Weights of a small GPT-style language model, trained from scratch on English Wikipedia: width 160, rotary positions.
MLP neurons of a small language model. Each row is named by its layer, matrix (gate and up: input weights) and neuron, and shows model dimensions 32-127. Each number is 128 + 24 x the weight over its row's rms, rounded and kept within 0 to 255. Numbers have three digits each. A neuron's up and down rows have the sign that makes its largest values positive.
Before each neuron's rows, "fires on" lists the tokens most often at its 100 highest values on Wikipedia text that the model never trained on.

fires on: " an", " An", " ass", "ad"
L15.gate19:149138152105111140137116113194139197109160097155128149063150099117172107176112070112142103157096088125094147132157125151147144091107099127120126154111123086110131113083113077124153087138128158137120136117117159130097122102120098176135105139113099122116130156122131164147150120124088112140
L15.up19:106100090139143153098144131124191119129106113151103141149138128167136131117125138126128143107081144130114154101148096183169128113110107082137126102118178167102080099091121129171111128080133129143109129145124132118109124143157176148107143120130173145141115196187143155130149150133124116176

fires on: " that", "usic", ":"
L10.gate370:174155141122143157132154120114130139131109159100107108126117163139116167137151151150115165117143155098143144150126137142133122152134191139122151126131124088146105117127129104138069114148105137111111134138154171107164143139104121102122178105143150157131097162117128132104126144123147122142
L10.up370:132137161114142121110160137079144098154121128094119080123131082101167163121158121109144113156131155116132119102093173104141139118141176128113158134133125129097128134098110116079127063142066134121139141081169121129141131121098078092102160122137129155129096126093195133108144169162137131119

fires on: "-", "op", "duc", "usic", "D"
L8.gate38:142117159096144105134125088096148173140127158170160116084106141126095120144104144171120090101131123096108100148098105131086174104141125124161155158134155115084154090120140150145122110154111099145152099142156091111115152141110128159144141149097169148113107134110139115161110136139128129132
L8.up38:158114148088142101118140120105111161113144093139127123148133110138125151170129109125154108142116136124129138071129093152133130122131153153178132111144112119141090150169137147121140143134150166110115105143142120118160161136141137132165132117146123112142079121122123103119157145162130143159

fires on: " ind", " It", "pt", "est", "ig", " Ind"
L6.gate215:093086136122096113124156159082145138126110127155157135134130088143155115132090140143117166127145113139089105097137114099132158128135104131115148099160131121129154077135119129084125036128131110113134157142106155131157159129137125126124085129139155162132096124096142096113106100103112109093
L6.up215:162070125118102136126177133107127107123126148136126109125117123139155114140148121153134114123087151108144109106133129081096126102162128106127131118087093151109136151129110124114085134131110138128141121093168154110149168131137070160129119110140126130182136150158144140111174096148147126153

fires on: " includ", ","
L9.gate154:116100127129140148141128128154155100120114114124122142145093163143140136120101135131118115142097143142110155138141148159150149079145125141121103114112219136116126151137095137115169134075153187094106123106074136088127143118124119114219121089115128138106160149094094110140127075147115094168
L9.up154:076111139153106132120079089155154172142171098153171129147126122101116106126105105144139132170141117140138214093147116165126122114163093132165098116116135129148128146114163123111177144102159143121118124125127103089112136115125127136117167161079097116165129117138102106170148114107175102151

fires on: "ut"
L3.gate47:124143096129179148120080126144127126128126110136128129076131108138127128127133141116129049174137077144128093122134123130127121161129129130129117131169079107177161127122129128061122129104143172120114129088130122124132120127046131129125123126144143126127136172161125082170128141150128132093
L3.up47:098106133130079137164120126132128126129132094081131130101133110095126127128119124124127106069167101137133100125101125132116130100128125097125161128109099080112125127133130129111116127064170142129133127132133126126129141129176147123138130124147113128124170128088123127052127152085127131186

fires on: "le", "n", "ri", "ear", "en"
L15.gate88:122094139136137125144085159143138112126127136127113099110122133125167136071158130139161140131144084148125162149100116151089086118124155116135160148087097107150115111111108146170122113144131141168118087102121166119150140085117102127120113149150136161120134182114132090158078107074104113105
L15.up88:139131174134127138120108112142115137124136125129126133106121125132115097098161139099122141113122136157121091119132145105153158154120143181108105166130133147167123147133139137173124102123117153103142104147128093142134079101127106136080073115138140131149121111113117097120154149124089160111

fires on: " Fran", "ograp", " Can"
L4.gate175:144145122128117105125080109144152137127159099114144139172141082096106140109162112170122117137121132104138131122115099163101146163121159149133148089126119100126139148128145159157087158114150150137155156098137141142126172153130125136112123083171120123129133126132101127115093159151098134102
L4.up175:117116155124145113130142133061119103117148152144137106078115110125083103127096117145078117136100123158141150148125124140148148125145060120141103117163133132138160156103122125111130127137136102121175128100142121111138144096109155125132078107118134131111134083147122081127128143133221092110

fires on: " pro"
L11.gate228:150156138140155106135177106132091129125105111104144157150111127153140109130111152169168119117131105091120122098100149091120123079157155177095155133173147117121111126156143123180107115180189149131099145118172123130108119119155151130125115158127134125109134169135140133115120093154141167081
L11.up228:131123114129137133174130064103117126120133139122115142139100118151126129121106154132128131117094132110145091101160078146132143137114122174139153077167113171101152127135097114138194139167113155147180146133164114101125123155119111151101088147159163131098140126089089151170164123110111172111

fires on: "ome", "′", "″", "ons", "X"
L2.gate52:129162158128130120139153125111105118133140095113123117111074175114111089123115135118133116136127119132127135143147087121166152116139093088125122079141164108129096048162170118088129109186072110086139126167171126097132095130140091192129154127121135115115122062145143102135127123146141123093
L2.up52:168122085121142086134119130157127122139147127113132131127098115121122115136126119141183104145094110128123150127137087137143141099131134109123126106123155141121122108134122132136115134115226115148120127158137146140135120125144155166117127126101139127131129129135124157156132116119149133002

fires on: "-", " it", "is", "ed"
L8.gate97:116176126138142123117098127120125119120095139136139155098134124124109130169156118183093121137169110138111122129137142133111087153129154099103125104122097112114157120101138140126140113131128080113161132123140130096154080116117150152171163109173097166135153132131142160074109157129113142171
L8.up97:165101140160092123114134118111145127107079146109089118173130112133113108136147105128147089158146142094113126129139094091123154144102141107108109155072141112112118121134102131175085154092158124134104142107127132106144135124113118111134126141142108100104143164159119114116148145095133142127

fires on: " film", "usic", "ograp", " team", " —"
L10.gate375:124161132112155132106133139084137151103128084159141132126139154162121146086159137140162081110158136127126107101174104147076132126139151109130118104159151178099132117110143103128103110098118085110160160097157093116130149146073089108160142097176092135143094144105104131153127153121108138130
L10.up375:142137124116129038130148138062154136125148127125118113111117128155091084157058123114120077135131092112139138112128146140155126152167102118124138119130098112177111130132112082135117090173061140135166137117133114134183093128148127135178125089108124125126159133134148153099111134124124144126

fires on: "her", ":", "ite", " G", "age", " of"
L10.gate278:097146165149091191154166126121156152137149109143130112166103086123177112070151169122118142150144077142138150143129126129120128137154103136118181149125124114092150128124139098091109156111146105123169134080150136110102093080140130137160121136116142116143118117147089111136139089142117141102
L10.up278:122118119138135142126132153078137132162144191103151088119111179140117098128111157119126149120109109136156140153098150135131141124128098127176111123140114135136111145128176104132115149140181160118134107118134141138166144150150065162180055131131138123132139168143127132123132133182118096106

fires on: "re", "ran"
L4.gate42:168154130114096101162131150118153121144123138138158169157126122117135108166124140173114111137148149149132111115105117145102090111122105130146088105096112128138140144157141152096130134148129126170098100103132138111148137143122153130119154141101161146113150164137161070153155141095119156097
L4.up42:130124086098120147122128143147146147131132174129159148152145208125122126095076112171100106127152099089135131084103096165123079117099130130098138093132142131144127130147168108143129119091086132094141102145105121124140186116133113123112146084142145128157165101171122149157108112147143132128

fires on: "s", ",", "h", "ury", "5", "\\"
L9.gate146:118153130131102111111119151129136112126156154141133129152130138165113129105120128135175146178145090139104132155118105117163148109115138154092089176114100109140117131101138111117124135114125200137103169103085095099134130116121118134146118131164159123117133122100104130124155100101109102133
L9.up146:107085128106120127137114116144136132085148097148147139122119094116124098174117134158124137087144125155132159118149116103087133149100138125097135075113103116121109134107123136101106133108147151150079115116132119102085174151109140108101146151117080117162148145157092143132152141118171087149

fires on: " =", "ational", "ograp", "ear", " ", "ut"
L9.gate35:087177086131125183104089117123109174127147098120117132120092098163162157104136150133177124161148097104117126124139082146108140163103132161141161074125139122101164141148122172124156129128121160158118166118131139087120118089134145127089113149146128092101148096138147129141110125083106141134
L9.up35:128089162128184130156153097091107113116126065115114124122138146098088136142142130159132197141074171174119170141167116134124141163105148093143149142174162121156108171134142118101146119144137116118116108105142125121145139135069134077133084131149092116127102148092114166165146121099127123111

fires on: "."
L9.gate271:102098139127104103164132134092153142082149147134140116079145161119131119120162110149090124128144159104136154134128178139168086146107138129141171124141139168145046119107103122150106141131100150139126078138121167141122116114125132129152121113126121129132129133144079133112171130162133115191
L9.up271:128112135143110118136125161167106144070099148077146128162119167053123125134147140104113071116115111138149137115137120138078103130170118165145128130172142107154133102120132101120116137125150139145151163165152159119144123099122134123121157162142143126096121137126150156131117160160133119175

fires on: "at", "0", "v", "w"
L7.gate280:190127133129130152134077156151145140105159128121111131072157086156129142158092131143126143148087142142108093103127089163131103122111108139150115102127122100114093136148143142124097134125161142162165120145124108108117144090141152104080125117154136127179159155094128079181096133119155139108
L7.up280:134126129136141132119145140121102128145116128140128131097148076120172066133131151097132125136093144147135109125106074107151103102137148132130088074131108144160122175148142189089127113132118153138155133151123157110141130179179150091127121153192120142109110147125130194139166105114168128115

fires on: ")", ").", "),", ".", "her"
L9.gate258:114144144125088115146156108128095139137132093128137126134114153134153113167158094156158114157126143142148159138129093142125067117146126148133134093145144113135123119113100100128099129070098133144144144140090158116147122112101146109186142139162150117125130159102101158099159063147109121119
L9.up258:129110126128118094136107105153084129125126137123141159150105103097052127148153121108129110108100104128132122132154183117127108085148083114149195117096111100129112131122128104134123172117111126171147158134151140118102121105146159111148136108091146164088140109155107106132141145155104083101

fires on: "."
L11.gate313:123141184136118132177113107126144146119092129135132128065106135151075114115186146151109123133133140152102146124142138134075112120121113145094135127124104151123109138129062101144135136133122116126149127114164127174156132138129166139105149124163078144113131156103120134108191121135120113112
L11.up313:119092139181115120145155162161049154127166126090093102123102143120165133105136117151164142144148165101136099134102124117121094134142139148179129146141154122130088111145126139122079107119127108113115146147188175163114113146135156112133095084134114134094097167126133126110129157129140102158

fires on: " bec", "oc", "ver"
L9.gate6:133102141124086136109134129151140125153179114155135077141136153119143159135181117141137134128128124114162088148114114156113125105125108135082094159084102126142136064129100124168118091098166093135136116136089130168117115153118073103104141167143136137133113131127114132117145160123116128117
L9.up6:126154088124085126148140109127131139116100146129171113126136121161136107146170150155123149114206123092105107136186133173115148119157088094137135133121109143126174095144131150116154152157131158161133154132111121116131114135164136071123097080138167106183129140106137150171113138099083108097

fires on: " |", ":", ";"
L10.gate26:113145177110176132142121111160124125164100141095147112174113107103138163109141154143121113133123132112117145145148121109078143134134148162161151194086102125126166176098160124131151149139116161160182118162160114103103158123120188145151129150138129115091162150125108097113093101122157130115
L10.up26:091125112135104157132152115156124119150141159140167121125101157129126110130154162155135090113126157120139122090121113148155150089185121133140171128148135113142144141092153135139103100163149168123106147138108123091123154116106120180155098149150137142094142138146100132104106123170161144119

fires on: " Br", " Ar", ":", "|", " Or"
L11.gate375:126138119113140134096104159110107129171102137115148116160124136130154172133110151155166137129114117133108164122118161140074150118137105094109155152112164098111135128112131080117146147126149132149153124090107146127119134139093164158107069138156134165114139134140113104129128137080124073085
L11.up375:066145094144142142132099132154091114127112112130108154081092169111110101114085121131071113157146157153134105090133145115112148140138083164133162105130138112119156151122097124120157122158149119108054167118114153129112138094093078127115111108120149133137120126151111191127115102123137103148

fires on: ".", ":"
L10.gate383:139118120102088075136155114119103107116139150141094112119115128162143104115124102116107122141106144115116107131122150126134103090118121128169179140141143126114099121137083103093119125124141171133100120126130161148120113143114134099170127095177171132118139165134096121072119102113154097150
L10.up383:144097123138164115144143104114133139167126118100129146160138126106206145125094149146121094123131113120183127149184117088132109168153124138134099128140099124135132089099147097127110120117104153140171132171096117130141130101098103109106110133147138138151134119152133176138118106125157147115

fires on: "x", "-", "r", " Z", "R"
L6.gate332:117142110171134099139115162099128131121112110128175159135127128147122100104164119130144134122178175142160118131164114148124111120109188122120084146116145137100157135116130110122154110161104126103162139108135098152140138105096098075112112115122126107111147137149115095174146126140141171158
L6.up332:179096154111117125134143111138099139114123104102130166134121158122103135104142117152106120121147152128122110146138115144208147128111157100113098118124164160133128142143093132099091159142117128158129122136108150132145139107130150136131105164112158111139145133138081168105140158148187147136

fires on: ",", ";", " |", ":", " /", "o"
L9.gate92:131142107118107128129151080153097161140091120130119129126157146126127166147125135114146128141162161166144149136125122140148079089138111130162147149086124115134167124113140119163154085153077166155175126138136128098117156157139122126131115110155130127094081130117102117103121095141145154129
L9.up92:150124123136162114108133105118105156144157132088141129152116085100150119124167157134129109125061111118113126118105086087152168121098127117122179154143141132132152149114142140096122089119126114110172110135158106119133143151154145081153116133179160131157107116098114160135135109115126164062

fires on: " pro", "ro", " Pro", "ory"
L11.gate270:136118099083103165145159079141137114139176137122129107127129135182126100122129163119174127138143086083120099109118126099107115121142173166125138127146167144122141146112099141120157150141153124153139181111146112100126140104065136090126135132177138128108113137139129150145145112154140151119
L11.up270:195088140136141143119161095113178137131113129102137114141146126140142099155114145070136150083076116105116116132093090143103113131102155148115136145125156104106148155157122159139115150118139150128089113137141138133126115102122119144159134150136138120103131115141108127115146158141166182124

fires on: "===", " for", "ro", " of", ":", "our"
L9.gate355:106133108110131144151148129095121077085092086090104112119086147126110126154151138140136126112152162083127166116141149145149139130113191100157190149106144113143113092102146119128127120120129122079095134148134149090125149130115122110106146119146138130150086146132137181122136132107134166152
L9.up355:082112105117137131126133125127138089147084128115185120149143118152141153080103124133140136125104143109136120113104169109082139099190137104150105158108131155151127133083151130126137121148144133142123123119132127168129142139093153110080153114123125125149111180169096151107110133173139147130

fires on: "ence", "″", "d", "ice", "$", "ations"
L2.gate104:099112121117130090141122129130133122122142107119124127114181120131147172132122096102161114175136094155125132124135148127132125129132090123130137114138168125142129070130177131097124134145093086141124127127136142126135153136139118058117142145146128143127114122112152138126130150121138137094
L2.up104:140133076127126140149110145119120120114116100102127131114111123122132134152140109117000133182122158136120130133118136114142120105125162118130118204137174126149100063142074138126115124118045096128144126160143137119133134125135121115135139114125130123153128095132136131131125137144129127149

fires on: "ain", "r", "ro", "qu", "rib", "os"
L12.gate204:081153127099121136098123102110106166117159153102159154131169122174113139094162126119155114140139102094141124155130146113117123144155152148120119184114126111150131147148111153166099136133123098132156136142106107112148150141057100141105116097115154169156118087110104087109170106138124120113
L12.up204:154124155165126165105125182134154123109152110136146183105116104110108084114096088116143112162149108114111123134131130156148156137145137150123152121114119097096143108125069141158120184125144130156147105123115155111095100127115118153157094123129161099112112151165140148122104117129155089118

fires on: " /", ":", " of"
L8.gate295:117146112140154117134135102151147105120121160148129154089131137122099166148107139110111140098100121125159119139166129152166199122132148105128139173091093154117154148137148117152171116176137153157177116130121113099098102139158137149165142126144155139099107120148096150089151113154133146109
L8.up295:129121103139114142078114108124141124136150149118115136158128133167113113087123151140146076127098089133137124137157086125180124111115135135115090086125116124141159161097110082128124147111137151137125114115097088123143145113180150123094121142158134103164117133099153125120107126135077100114

fires on: "-"
L11.gate238:151119136109078107129148099132123115126115151144141144129136127120137150104122110126189083110107145149146094119142152160112132113107087093160140094152129130103160133167131123123096098180140170144150131167131129112136164188113132148097088178100172093122113125114139151175077195139135132128
L11.up238:136120151133185101113151112116139157118121114111101121146122087109111121133133127112134149100132111025086133105116135085146109117125117133118151079148156125102133129122110133133148105143127149094144116113113122135112173114149128126183180121157091181157120146135124138126095135113160113109

fires on: "ame", "ound", "in", "ul", "ing"
L12.gate66:146145128147135100167121149165102150138130148151134142102130120104094110136143165150095151122166105079117136097080149130110089170136126103103146156119129132140060131097123081145141107146170087115146144144115125115124151104093151141170112160116133122146102091095152129163155144120127156156
L12.up66:158090114095107110116132169138126130159130115148125175138123115139108162153077138133102157126115095197129140109091091085123095113161095128105173146113157106122094162135142142114171127106113120130146117153139140156104092126142155062087141137116100101121152146112122166133105132105123138146

fires on: ";", ":", " -"
L9.gate59:173137102115084132158165109119102106120102090129141101106153119115148074098140102123156122122141147125133119133088137163113114074105128150126163161096130087139079100147152099154130098096105144114135119136088118116105126121123072108167171111179152149120106109083098136107162136099101125141
L9.up59:164180129172123118168154087115108132142118155059119150139139124137114152104120111124152130116123152166132143157090150084136115090117163110147156181106176102143187129143088113122095120142093102111109100144110121103128130126129113126150146119130155107102143136101130127140137154149135147128

fires on: "v", "im"
L7.gate136:110125114140130141147183145170089103138123073141124094111119151146145114116161124159156158119161128126120111125120049155156093129145125124149102149115131119124138123135088133140122157112179120129152106158170168094077126129139146113119136115111119121193199139097139110136104173133144139094
L7.up136:185100102142153134093157124159105161122119101098138131069131149131127098141183119104106144163168165114160145135085095118118177138120191121129115138123126142129151106151086151074152119077120135148169119156122126125141110141138139103158133156098149139141112083099117150124122139142131194147

fires on: "k", "ri", "ith", "man", "q", "ran"
L11.gate28:151133105127124121126131116137075110143116129129136143125165170126088135130104123169111095129175183153126090176143165131112130135154135151136109149138095147129127132124130108102100135114114134112121123130096125122139163088121086129084124130099115137109095100068106156129106170176125110130
L11.up28:144093159123113131137126165159141105102124150088107160138123140157079165092110085098145134128110094125091111157149151152080126108117144124124118108114120142132122155140154195137067125127156135120117128115139114125160139143114080175100115110118169140095135116091168120168104104150093153163

fires on: " film", " off", "–", "J", " more", " serv"
L4.gate68:127108123123144170175136145142132112123094162099157137168104086102120122171143134109096156149116148122136158142111162180188087135110102116113165087137144138147145105145166117154161151124134129152109138117168131153128115150122142139119112124154127128140131138118143127102081109126152149138
L4.up68:122140142124104088121154115163154132106131079105124117155153135141137127115150129097109143104103151106127146138155107108148148124112140117068118133133093124114130151164127150101172118165160152090127135112114122131116139176109108140111125147100157124129105121147137130139121127104141101150

fires on: "ay", "ie", " New", "$", "oot", " play"
L2.gate422:060134146123138093111160134147135123112147113072111139111108132150108144110116140112072132154099079153129117143130110123117128127115093131130114142133125133129120203114109134146131124155224143115121132134130132099113145129109124167136132144133115108118121128127120143112133105131135136167
L2.up422:132151096136110092083135131125098118119136126092122130131125110132124118123132121135133123143141158106123153145123143138160113096124108118105142100130123120129103004132125136128119125134136131140141126143126130133140136116134167033124139127133125120126133155124116139105140127116168129145

fires on: "n", "tern"
L6.gate321:121092138129112112119103097117095115146138140121138118109103106112122138105103109120158131170149115124142138117146158122091107138126132114149141122127099123125156166126072113133138111109132142149110117074124153103114144103123109115114118134168145111178155125129114148167102112157147127146
L6.up321:132157126121120119107154146110112138099115105104126134155104132107150118095180145127115123100079170114161088138120099119130123146127106119121092153107131136141145127136122086124160108100134195108149145160129138139098140143096126123103070113121140152106113106079117115108101120160110173137

fires on: "°", "N", "ank"
L3.gate93:184130122128052090176091131094130129134127104051131125171127175150132126134123093153125136116103098129133063087122123123116125145126123168133097131158109164095115130176132125164118127120110160127080128096132133125126119129065107119137126130115147126130149143206126170130134146105129122124
L3.up93:105134095131136127170123127105122130134129187143127128129126026168124127133128145135129100140089088072126101108191131128113126121125125137128175130132146129171145134128127126160151133200138167125123129132134143130126127128122076124126128129124095129127140107163127083118132151103125127185

fires on: " cl", " l", " to", " s", " an", " j"
L15.gate180:113156104099133164112098119139118153144145102120129103114129136150133130146130177119188119159098064105119174128176136149126143096087102111116126168119103125140101169115145150160133142123148117155082110120146160102103118113106162141112120157088130126104145134111106137156157131166174126102
L15.up180:068143123109126155119142108145115154122135096099127148105153135117098141128106157104128073176144093107112114141160132068123120147104116132136127135116132075095145124139161127150135151103140139128094098113150172125114101131125172118138126092159090192133148062118150109084130110167128148090

fires on: ":", "|---|---|---|---", " were", "ot", "ing", " T"
L8.gate189:107100154119108123121116107117195142127188120106143107179122081079160090143135115132137134123100132142118142156141135121142122164104130131117159144095141148147154157097104053133129136113136126096102127133079154148115116134131136129115093142145131150088125146127132127126129108096150091112
L8.up189:139102133144108171097154133120130172138129137110116151130135105114160122129158186130125087126131132143108147121125154109118129147122124125120129120135125127150116140100138148108144128112167131114136130135119132091152088132109106180138092112113127110096175145129098145103086089132139136125

fires on: " also", "rom", "ific"
L2.gate111:083161155136123115169139143121117120162168133162148136086031144146166130124122123149174102146112037131128121136144123118170104127127135131112112183131185139141129186139146142142129134153056098149117110160134123152140127144120112157129117124098136147137149147108132121135131164132116125115
L2.up111:076123169121140119121190138123139137125130116137149127109161097117122143135156108128196098150072164148150128134134132125149128136151122141137143131126167129159128162113091126112105140136197101112126118148094147123123089119144103176115121134104130124126135096113157116129139156137161119050

fires on: "id", "re", "ro", "rib", "od"
L12.gate100:117107166111096149126141117105107122101138135099122131100154152157117174133142130158106157147109103079171159127119153163165138110172146124145130131111176085109150110112115090160074135113102120123149152134117158121126168111117120075169172096107139142084125104105144098132139116185134162111
L12.up100:102111132117114085107106152131109136101168130139123134145069111183135134129130124113137165173125132139150117121124104132103127162129169163129130073124129099097152143105118109158112123122105136158150118172150160161096120133144115122160121123087127165126113116104174135118155119156142119124

fires on: " L", "ace", "_", "ific", "ond"
L2.gate58:116133087133132109128153147123130123136145129115141138091146090147142140132142164140138103133145013125117106125133148130115128113127133124150110156121157132140137208139161128151127143097171111130109109143122110150129152123118160086127121120095142141135138172148086165127110160130147128148
L2.up58:151098073105143094132128174125126130141139131084110145115104127135131120132147111115234139201099152155119120120110111136117116110127123107149131094117164134162137109109149127117112135123125091134110124115137126145146121140127119110106127125145134141127125141118120156146146131125144133019

fires on: "iz", " includ"
L2.gate173:100120075115149156077133135122126130133126134099158129092129118142152181146107110131102142117127153129120097129112114138071094138153144153142124085141145117125119124146143119122123102142149143121118113130117169093132135152147146151136164100064131148121108158110116125154116107117109138100
L2.up173:080118118115129143114141115130155140126159101144136109141151142124136126136163147141136155133099148138133173116096121115100090106141111144164133088098123124113102113090173111147100136114170123132136093159118096152133106115154160135097100126061125122125119118138128154125148139123182089152

fires on: "-", " August", " Z", " October", "W", "wo"
L4.gate88:154122137150176091150124109108146129144090109101159123181099108111134146100155139131124150111169113116149117084125132079122135137104159101133153085127168119108132097142128109117121107131156127196160114165133115137145164147120089153120138097073175122133121110117121143143142149138154154096
L4.up88:163123130122121106155093102135097122136175129125127144153093155146097087096140113148133146088128170123145147130146106132113114138131119112104095129169132125144112108145125114049080170144099108120135137127117123114120165083134112107115103129132127086140117120143120134113095111134171157146

fires on: ":", "-", ".", " des", " and"
L11.gate276:160103108100163131146125134138097109127160099098165138125165115121095183153105097097116125089121130114169128098141156091105164124139138093117137102145160133110139085137073139108077074140119108104153148162093174093126154153083128128074103161118106163132105163117164097162083135165132144112
L11.up276:138113151127154115161125131172123152117147077148117087094120100097147163111120134130134125103141120157152070123125132111100150137147117152125143080167128110148137114117108157134113147110146134116129081127138153101106157143115145093094130142138133132095128127138090128154140124134122126152

fires on: "ro", " ro"
L4.gate135:136146133123149155158113136098137123122108136118082130126112130154147107139122136109125165135124116135111106094110110129112195178128109149179127151132178165135166144121086129183166113113131104138159109095104109125115128076116126124129169095127083130114126132097121134139139127111108135157
L4.up135:088181091090139110070122122112139135124127167127121142175147115121115139143113096131114142110133079107096153109131127134138133107114136084073141134155125130171076154128105121177117129135086128130098135112167112115123142130117138094165111076106085142164135113123150095148147108144061136137

fires on: " a", "orn", "ree", ":", "hed", " is"
L10.gate263:134154105133146132130173135130195141116121139102123144142149119174166155154133129150113132098160138117122121124120114146134130169125166149129109105142160109104099141091106120149120172119138185140136086140139106091168156147142150148150177105085139136196117117150136120117085117116191126155
L10.up263:140153139120137167161177131076145082140135123103114128093105159131110156116100137124110155122143110146127108133081147110174094138140129143152145114102100174105111147084088147123135146128140137126114105130119156144096162120077087094100099133136145127152132109106129123074154136136140113118

fires on: "ive", "ed", " st", "ide", "ver", "id"
L6.gate21:111127154132113113163154113117101144108150096110160100137132100123141145134181126096145106111108138089161129146139138109154139118114088126134105145133108101135130147137144123128141124096119163158132109127137109139123143164100129096138095150108140137111155175158119110137158122136084143107
L6.up21:145164187118136123151110142144084136154115170112143100144134100134077139140131165151108140146146119143081146119161134104165141086153067102142153158157101152171125123101115135124111141132155173125136142110136139165115101112157105076139128120126119140185131144134124116118138104107115133108

fires on: "ig", "ile", " te", "cess", "te", "he"
L6.gate249:135131121130157109082138115120162132089104093123111162093123135103170135116095129108152135130104103156097094152094148119121146106124158137103126110121152119156136127168135194075106125132132096108120131151087176141144146149119119155109101130136153138147151102095120118158157147148092152164
L6.up249:095126095098119140098136151107108134102095133144160128141138148048177087085099116156132128105112091124097116122116136105098157137108090108093135122135142154124126072137116126090119149081137081130127149082141120140118075133095164111153128160164115109149082165116106140135089150105137105135

fires on: " An", " an", " us", "N", " Mar"
L8.gate120:138126152119155138132107131202173139120165137133139099135125152131180127119085084124160103137107149100161142131109112148114099095149142162096135132136109137111089119113135127118112083158145143061135107101137146088104117115143146155151101133137111151114147148099113120082104110090166114131
L8.up120:109138125142170109151114134119191109132140109161091099083171118080128135156098102100112105139133102103110121094100115120157125118125119141106108085133140154120130120141119105196113112079131135160110114120140123145114151147127154169132082133126091146144163131120139145137149119108133162148

fires on: ".", "ig"
L6.gate140:112110160131144093113156137127159101130113090183134133111100094123148142106110111143148131126116098143143091153143099120101150131129132117058135116110128109135131103128140127138180085155086130144142171126076128119117085129092122129119093129174129137123137133112115130114149158156128108139
L6.up140:112129122129166118134099156178118135129128154190153151179114128122127177127134109096119139098102109140135109144124134123103139125115115169155129124108129141172112102100127118142140156136148126149167141107099170164110114120123121103159122150204126120147100134135125141210129125080132114169

fires on: "ations", "″", "reat", " between", "$"
L2.gate307:229139154130127111163098116105111126126134140127121130143135119118129105140124096120199141176103050145140145134120138119151127101117128114120116076126209130146109164152149126120107131117195096124112117117169122111136134132140141085128144152143127156134124106142127128139147112135140138114
L2.up307:152151118126137084136117153117123113126116094112125133112115096118130117138115115098103170193093130145125134132113125129134101108120114098122127110142178124131119103141095125097128120150143129120127130130132135125137149144157136147129143124183127128128118122136129119136131123141132128052

fires on: "id", "ash"
L3.gate307:198120135130114092104073128143127128129129080105126130175124147121130123109126151084132087142145078146131120094121121129147126149124127154115143130184107096165184122145129127077136128137135090130125129109133125126129129129159199129121128132147121129124093104130124066166129120162124127147
L3.up307:123108145126059119141179126110131129126132092101123128045131056144126130123127036128130107156099064107127174113101114125130122101129126116125161126090127126157099132122132129162129130124130081120092128095130115132129136128089099131134128132136174127109155130148127183140133135154125131113

fires on: " only", "′", "″", "°", "ames"
L2.gate72:153143084123136067136109168128119107135129138105136139110066111126129114147113101105192165175109096177127116140135132137139118101109090096128118145143181131152116092150099105105095130160088128128099114163140134120147116129169150146123125149150132146131127086155128132133141134141131138078
L2.up72:169125111127151086139123154136124113118139114117129135107136111124155054127130088113141167207140146165096122147123095134133108101120108102128139069156178134156114099120116121107099125153184119144115118145139133111148114146159129137126133148160122143126101069147147133138136147135154135018